{
  "d_mlp": 1728,
  "activation": "geglu",
  "bias": "none",
  "beta2": 0.95,
  "warmup_steps": 509
}
MLP neurons of a small language model. Each row is named by its layer, matrix (gate and up: input weights) and neuron, and shows model dimensions 448-575. Each number is 500 + 40 x the weight over its row's rms, rounded and kept within 0 to 999. Numbers have three digits each. A neuron's up and down rows have the sign that makes its largest values positive.
After each neuron's rows, "fires on" lists the tokens most often at its 100 highest values on Wikipedia text that the model never trained on. A number after a token or word is its count.

L6.gate550:507510559563415493496486481490531572458516526421564587505506413493497520415529455508448527442525620494479542445493528492505494488549507547507487578530470418545489534547513570512556551483439420504504494555490492503517536531555523518491476585549428551511526498475515522482463476521533541503467542463527486473517431562501477499464506544459502556532499555545504518539546486514474441564500
L6.up550:457555549474477557496495470511557430586450436486447496537505511448461485504468567459517549519494535524507526469498554533572565515477542510481464463542529516479514539469536468551477431521478499445467524524528550517543445575472484471602522546608499495513497469473463458518530526452522510475497541466518536473499494458497501566411459525500481517557427455497476549448512423501524562522525
fires on: " from" 41, " of" 14, " in" 10, " the" 7, " on" 6

L2.gate534:508479481548548507528499495515524466422508549456576487436518544485542516543554537417515473462471544518536483548575479502553524492500577525436523542467513517498538407488499421497535560476596448564563541519468466521528524484441545528436450611468533467441467521509492470505507573448473455502488466434502519465505404479490462587475472526456568446513559437485490519489545548503420514463496
L2.up534:588467447464518486521494503511470517505603443450527458533480479407482498535560470446551474483573482531495567612477500517526508457545499500493415477471452536508519478472508463609524438537627508484510537508511456508495471455524559425419499446502484490510508455519474538505577531495489480496465498519493555483570463503495461505467459503502491547513577441536435460527482573536503450489493
fires on: "m" 24, "um" 21, "erm" 9, "ym" 6, "M" 6, "90" 4

L6.gate289:485496538494490509536462592527559482538525569509496503435515577377483493513453502568464518494544549544479488531527510473490601540491484491456538559428475488516469505439481483509494532485544542485489467447451453509534521504469469482469421444553499554515528503549463498509507496535530506498460484460488464519496461556620556507555526593516483517538511513476515471445534578478503411610490
L6.up289:461504507448497465512484485527494529481459452527517490516540493543510461472515514478539521452540517567497478450539548443486535504520460471539508525496484497459510533555439538496554488525514515528503522512506501407515464487499475517484573524507470529463434575489525540542520437498491492534500504567459516512536460516489530535446531450490569516518497492491419546606554503539514518535502
fires on: " 5:" 16, " 4:" 15, " 2:" 9, "°" 7, "s:" 5

L2.gate1159:427559474560545440507470516508547533488508513518473483420539455529495509486475536444449530415459486525517487488479602496498469469456502543515446495479512515469495481502507472523435488498495498482517431457477417471521469518516516518507571495494477471467497496468490526517510509487567550491452452386511509520510477504533519465444521526476509466515449549443482549492542534525458428519474
L2.up1159:497629534571567446554463586490449560579479488558440541506527464501503535520529501529488502513443525552531544525516571527508473471448500479515511513483491506501522487516537524564523496424536510525514506516469469519389514490498548549508544532469422439490500457500545507529513467466526527484501525395443544502491521494559498479482578453460536435566492489503533493419457509526522425498503
fires on: "ung" 27, " type" 11, " Countries:" 6, "de" 4, " step" 4

L6.gate1716:539513526572511519499493452516471512477478538509481513575599497487523484481544506509516463488426580484488547523470550464498574420474566498498555594539533506375597501437541492462467491498555515519414555518530461462579507493500435533406508446464436427525525497439475450473519549471481525505414526440527550489529529501529516520414522538383497505535503454510413485458579510515512508495509
L6.up1716:494459486560459506471528519475484467516542516448518487504478462433485567483494458526542458600553485496496442450483461540524460450470527492521466486508534516523565429510447512543516475486491498467499522535562461536604503417470449500430594444466452485526546477508490508521496485480420489484485511473414458478590543529433544476542543490527515505520514602498503525475525540546536495557498
fires on: "\n" 99

L2.gate1680:470515449415499533467481511521477485442544503442472483538499465460568498428551483502486483502487479485501431494511513533497512483448514540492515487506485484497518557542477469449514571499531511560539495465475552497409522538559523498582485487491505466458466560583503552481541481458465397478494482396557459404492453535571489412546464527465524443539448474451610494517531451464480529524475
L2.up1680:526573511476505559530425502484488514454480520492570427467459467470484457495538505497544427503474491507460511580485488428549446515490473478536503538507516494511473528482489497488454437514487438487550434484478445431507555559508520500534503498500498477506409474558515520575450544453534511507438471505568484483494545552550534483549529432538475485556502434527453507541532492501516465578443
fires on: "io" 20, "to" 10, "ano" 8, "ho" 7, "lo" 5, "aro" 5

L2.gate1007:481506488518538510528503537543512491471490563520447516462486435527598494533528506498422426422495571501486555543514490522484470524562524429469482536540533487489462569511449532425478542533521452536440575501477487510552507480534498503480450491579505541470434548531526488543481530536502449486446495446505478484444536502575477438459468496545437496444477501640504459462503488469578484489450
L2.up1007:477471454527593484585489506544471495484463425501362493436435492494545496521511501497495488504494502484532513581567464554459448499527501413463566462490501489509489518497449556527547529537539427554433503522480509502461477534575485484487453506576470491431538521443503461517473516483510399474434509478559469505500512440517442478474540453524497520489418520648566473543477505442469473512461
fires on: " Un" 37, " un" 21, " out" 13, " \"" 4

L2.gate1588:513538469451500524451484522501530461555504545430513481552482487498531506422552556456509501457510503495483564511529521395525462530500485513568459522467500434481457550503488463512500464514506484491412492474554462370522527460527512479460574512532519533411478538465557492487492488477550557494328499486527565445542516540456574517499475521447498558475547595516488477524503559508559496566542
L2.up1588:488528445391495502485520516515532427480517518549498476559488492520564553420488528467443534480537580520506536493520546429501530492474488493537502515447466480522539545552485495511473504481487513455442488438528496458540488437468493500499532460488556517470471513476459447539469460458561507578409463488520484467481469445501602482497524518510472586522521538481474550470464503543594482529524
fires on: " 4:" 19, " 5:" 14, " 3:" 11, " 2:" 7, " played" 6, " added" 4

L6.gate240:526564493453527507428526495507570460487465500518535505520380559475469507563486496580440451500498413501541425465499572537513493528565535525520459513492492476517514525478488451566589504456519570514594484507485525481537479466465515469451470522481480569466507563513515514480441397513462513416464506522554505497486486495509514482490546559524480509520511531487508478530454506453464489500518
L6.up240:494508488502538542523474396472507517478515489513571540523485503592463565536482527519511564410504479513613526544480450504425486513544563532511518510441476512518521469503472507494581511540487594503439565482558530565477474541507483470415498458487510512491428471535436464514420435564485502512530473515496514451464460518468544479459508494449454466593555439543475447511532511465464499503499
fires on: " a" 34, " Career" 7, " an" 7, " has" 7, " career" 4

L2.gate423:500545530509511531560512493572492516419501515501483496498425430564516507494483516484458564503523455513475455503507495542510511529455477474497491521467432576461472528540420460490510529495522460402502511523453498485590510483542495468482474496512527542489525535491436479470560490502458472536440524518511549506557491490519534443569530468438470479480533507500500530523458533470491479520495
L2.up423:475560493521475509466502499502471480504449536530576541519444463463548505489550582457499567494508445458485425486456487489547523393436524497544504450486459544547523519552423523525506476501548503532509514470526491469511539455502569476415469508519544464524501458500518509473468484529479495516444524550473511587505513503435527484496536579453545486509535526485438552473466513499509504513525
fires on: "0" 20, "om" 9, "ev" 8, "ow" 8, "ov" 8, " " 7

L2.gate1711:529509475445552440535435454590477467424477551420504498458436583483537506523493468462467522558521442512510520460536584489523468574443528489481477425538488490445513477517490447580471521518505515503498446514569560513491520530474484509493456546533514483478453558412528523556490514478468471459387448527500512437463487501596574420493482485530479516532539549495554451547533486487556483529447
L2.up1711:540496458425587477482525436603460473507535501470500549457454490518418451475556558479501475502458494487521488462510477529455467466479613525531465502436487445504610563473549525543489507464494538506525507523459509492499543522455457507532521543550518495510406500551571488548380553413468510536492441589447463422521498572597471452545495415528477459528504464514585500498568503533508528583467
fires on: "ro" 25, "to" 19, "one" 8, "ano" 6, "illo" 4, "agreb" 4

L2.gate1250:452516492523475485451514472469508508562524481485535496484465537496422505466524513556527594504457449469471431561428540471505555497452564546498536470446484557450538458558513484491476538510550541588531439467508493524525452547463448508515551539467462495453531541499511535540520510510430520365440512536543507441550454496477500455503475516440530481559571472570521474483498531525513525471476
L2.up1250:552458480459527473530575469472501459518609503535505461445460535517446515483520543534492472411479510523495536443489421474537540439451471524483435465396489500478488522453442533496465400481507514436478550422503415537471497510545517439498543421571506513551559497523525548486478424526464458497461535499455482490591445483553481481446598501511482475526528502539515533562466543465488569490538
fires on: " ×" 22, "ung" 16, " main" 5, " air" 5, " y" 4, " und" 4

L2.gate1224:439532463481477483504416498509523494472468500500523476458537509490525518500538449477490484440445493472484526511529435514505513533539523527540513506508481496468421591448523550481459458610488546438460524486503490558555463546515480504523531492531557489474544516523590461473514474537506516486499474517516554477504486521531445579540467445542413488509539514501489533543578490535538465524444
L2.up1224:467587475560549508520443538513647458533413520529459464460574523475515517447557487477520484475447527489519439471539502513483507466540547509497507551508511490492461567405544474465508529521486564451517525454536458531569459489545447458471461511519528655492544476540511548430537473491541547421512458481493482484531513475546465536505500490532462516452459513539475459509502471526567479533416
fires on: "===" 31, "==" 28, "|" 16, "-" 11

L2.gate960:535453455509542502491443518564517454560573515486495456452484512555495468457526525522546479531417520530485473465539512480448499519493494476462484448511471525458460567464424449467499499533478534525441518486423485524531468513493454500500582501530484596507529533519482537423507483465556461429511545533467545538442458482473514496464480455560485482441505500509498485499464509569500486494510
L2.up960:565471530551545442514496490545525438553540496429492450465469507486448510461534497551479463547462586477424404473491476494402452524479524562537524390493447465493481534518491469518493510517473506448516462537461518485535382538462513419475530465603517551505527503521475519485515438505465486477524491475488472529536454451502559476579431481557581456454516565528514563545447498582556499514463
fires on: " –" 35, "|" 12, " c" 11, "-" 9, " n" 7, " is" 4

L6.gate982:507515540557518426525551523504504410530473479446506550503483447504466500557529511491422465530421486552523525504513579478491454471463542531439502456511487509487510514508566463494522533515550482453436431503567421507456472434447466526468476526443503482537455526510520542482460485521485550417502508449495490456490506533595392496514498446526556526528514499538537459522530489429516537502468
L6.up982:429547527580448468472551472524550529510488468528473506531480547511464507523535520531459460479496474495529546543503443479508571544431486539534519455456552466528496448479543497506496529530493510426402428534476530549460482500546396517478444527516471513505512476507534539547493493527476509511533546508502505481507515492487458505546461461505569455520471537506530474460462553427481473505466
fires on: " first" 24, " his" 16, " S" 9, " former" 6, " last" 5, " second" 4

L6.gate74:476552519505568479552455579543513472496467477445506554465489458481552545467559507444516541504475482492511515460528513506554553537525521470505497464504558511573490494496475509474468504465463520468521502522487543462511556506532456562494505520527577466542517546508487562470516385466505438466553492452501573488563406570561489495428483498543521491430474507526534491489499506497477508507527
L6.up74:572530478518485525486491465434603437458470531570433555553488449502601465448455541482442506543536510496496520456418532487540507468532461444517537519490543479533504419537563476475476453466463523552542436474498494431566427463488483535524422531522456522459529525513505557585454437591491431422476485542521509453515454516486453429484504519497545549430537475552484482442474475533578538491471
fires on: " is" 15, "h" 13, " and" 12, " de" 10, " Me" 8

L6.gate1148:491487514509443497505453560519552484547478540436461583453562517513531541496525508463522495450484565493485549493499540502567572436508486522526412467517475498432495538513539558463518545604451532442547450535491469558493494516562476379465532572511484574453514480525469509478505501491508580468501478475456490504478490532504550530473465504452496531518539506487547411494536558528510513546463
L6.up1148:505538514481427525583575508560536532493423519469432500566486536440409511452493512385518561565524486493550497485491534449437518534548492473473499535523458528467511523476485496478572550556566525550558501471527524516544576511489454509480488471467558503445520448494432416504530483441571529437510482492544433509508539489488496492486511519484496438507466470449439461441515442533556564511432
fires on: " until" 20, " to" 18, " in" 13, "\n" 7, " from" 5, " end" 5

L6.gate922:550538525494468529487557545488477510487497478457514482475493493427538553461558433501530490468488524427477521569440532523482471495464465453491488516440558519424544519497565532553477479569576539511534542389550492448526486535532432458542528493548501471470495522454493490466456560519486458504448497519523515443543577622527454538531470530524502476473520488456514492506548519512547512510494
L6.up922:510429498532572463503522545537482492510528472446534538453555442516456472527533583500492496559471544537475481471540465537461508495527539501505505469553534542521562497551517513505558562547454453552455473540545436497629449467465442540483429479498425515500524492487474494494435507461512589488434447480440553478489474521549503497501555541391470540503545480524563578477508476545474444533507
fires on: "\n" 99

L2.gate1626:447460536472471504485485516524511492409405536462473481541543540502610484559470489506487548447477528475445554531452461493524530598460516539455561576457474496500462520495547502402481522537511566509512485535428577493507501586535500530426444495428530464544466496528575464502441523472510549467583472470510536550480473492483500570479522529549509468525541498523538504518496498501512539556506
L2.up1626:485459518522512475458500543586487513429381502469505553518535521482503497590450480555466452483510468515472573453468443559540550542435541507450592566490466501464494493532511477447499415545501528522489501539471595509510536514507491552432451491434514472494515440517501508551479487490463542449549485464517484487504476454515532566541515442519504457504496458452537470507554549519482489505505
fires on: "ion" 25, "id" 17, "lin" 8, "eal" 5, "ature" 5

L6.gate1041:490486522450473568529477496581487446448473446511476546497489516511535459558526532515538412502451440534473484547461571486437444525472445498531481444551511454467499564449500510473489530492514450490513425464483531567486437512565532601456519449503489507549426502515495488489501542603477531419481468522479523439471461436449506507456479591538532562529478500515460504491544513450434479483498
L6.up1041:504469503443513493502510531505444546449522501480524533498503513463450489465562476382576495468405479497478513513562476500458517443484556502460551533392468456377482476475414480485534441606564543578437560530508516523501518574459443448477533534545441481452496498473473555472470435387461497505534525463503501453502541503471483561521500447445568505599489477564486512498598499517516515467481
fires on: " a" 54, " an" 24, " was" 5

L6.gate1447:450501504505460478522563446439539483548437520561504494491508470512453509501498485473418502448431431471501474488480495527557541505525463475442513492464542454508533567491532489391500545555459489514466492415461517530498403523502485462518523492531585490486512488481550485521540577441447438520500464539487459558527518540536476453484529482528462507501434464495481465479487527436476465447454
L6.up1447:510507481502472578582516529503509442588511548484436540490488472534455537577507501510506562549454499533496562543427614571572472511531452474485480422519545512457540461536483532506522524505521411488401520527556459488502465517561511467488490504561620461516566502445484468524498469496560490466483440489431524498502443472535494553504544534472487515470557472536562592521460543493524529523581
fires on: " Un" 23, " un" 18, " J" 7, " Man" 6, " Min" 5, " Val" 4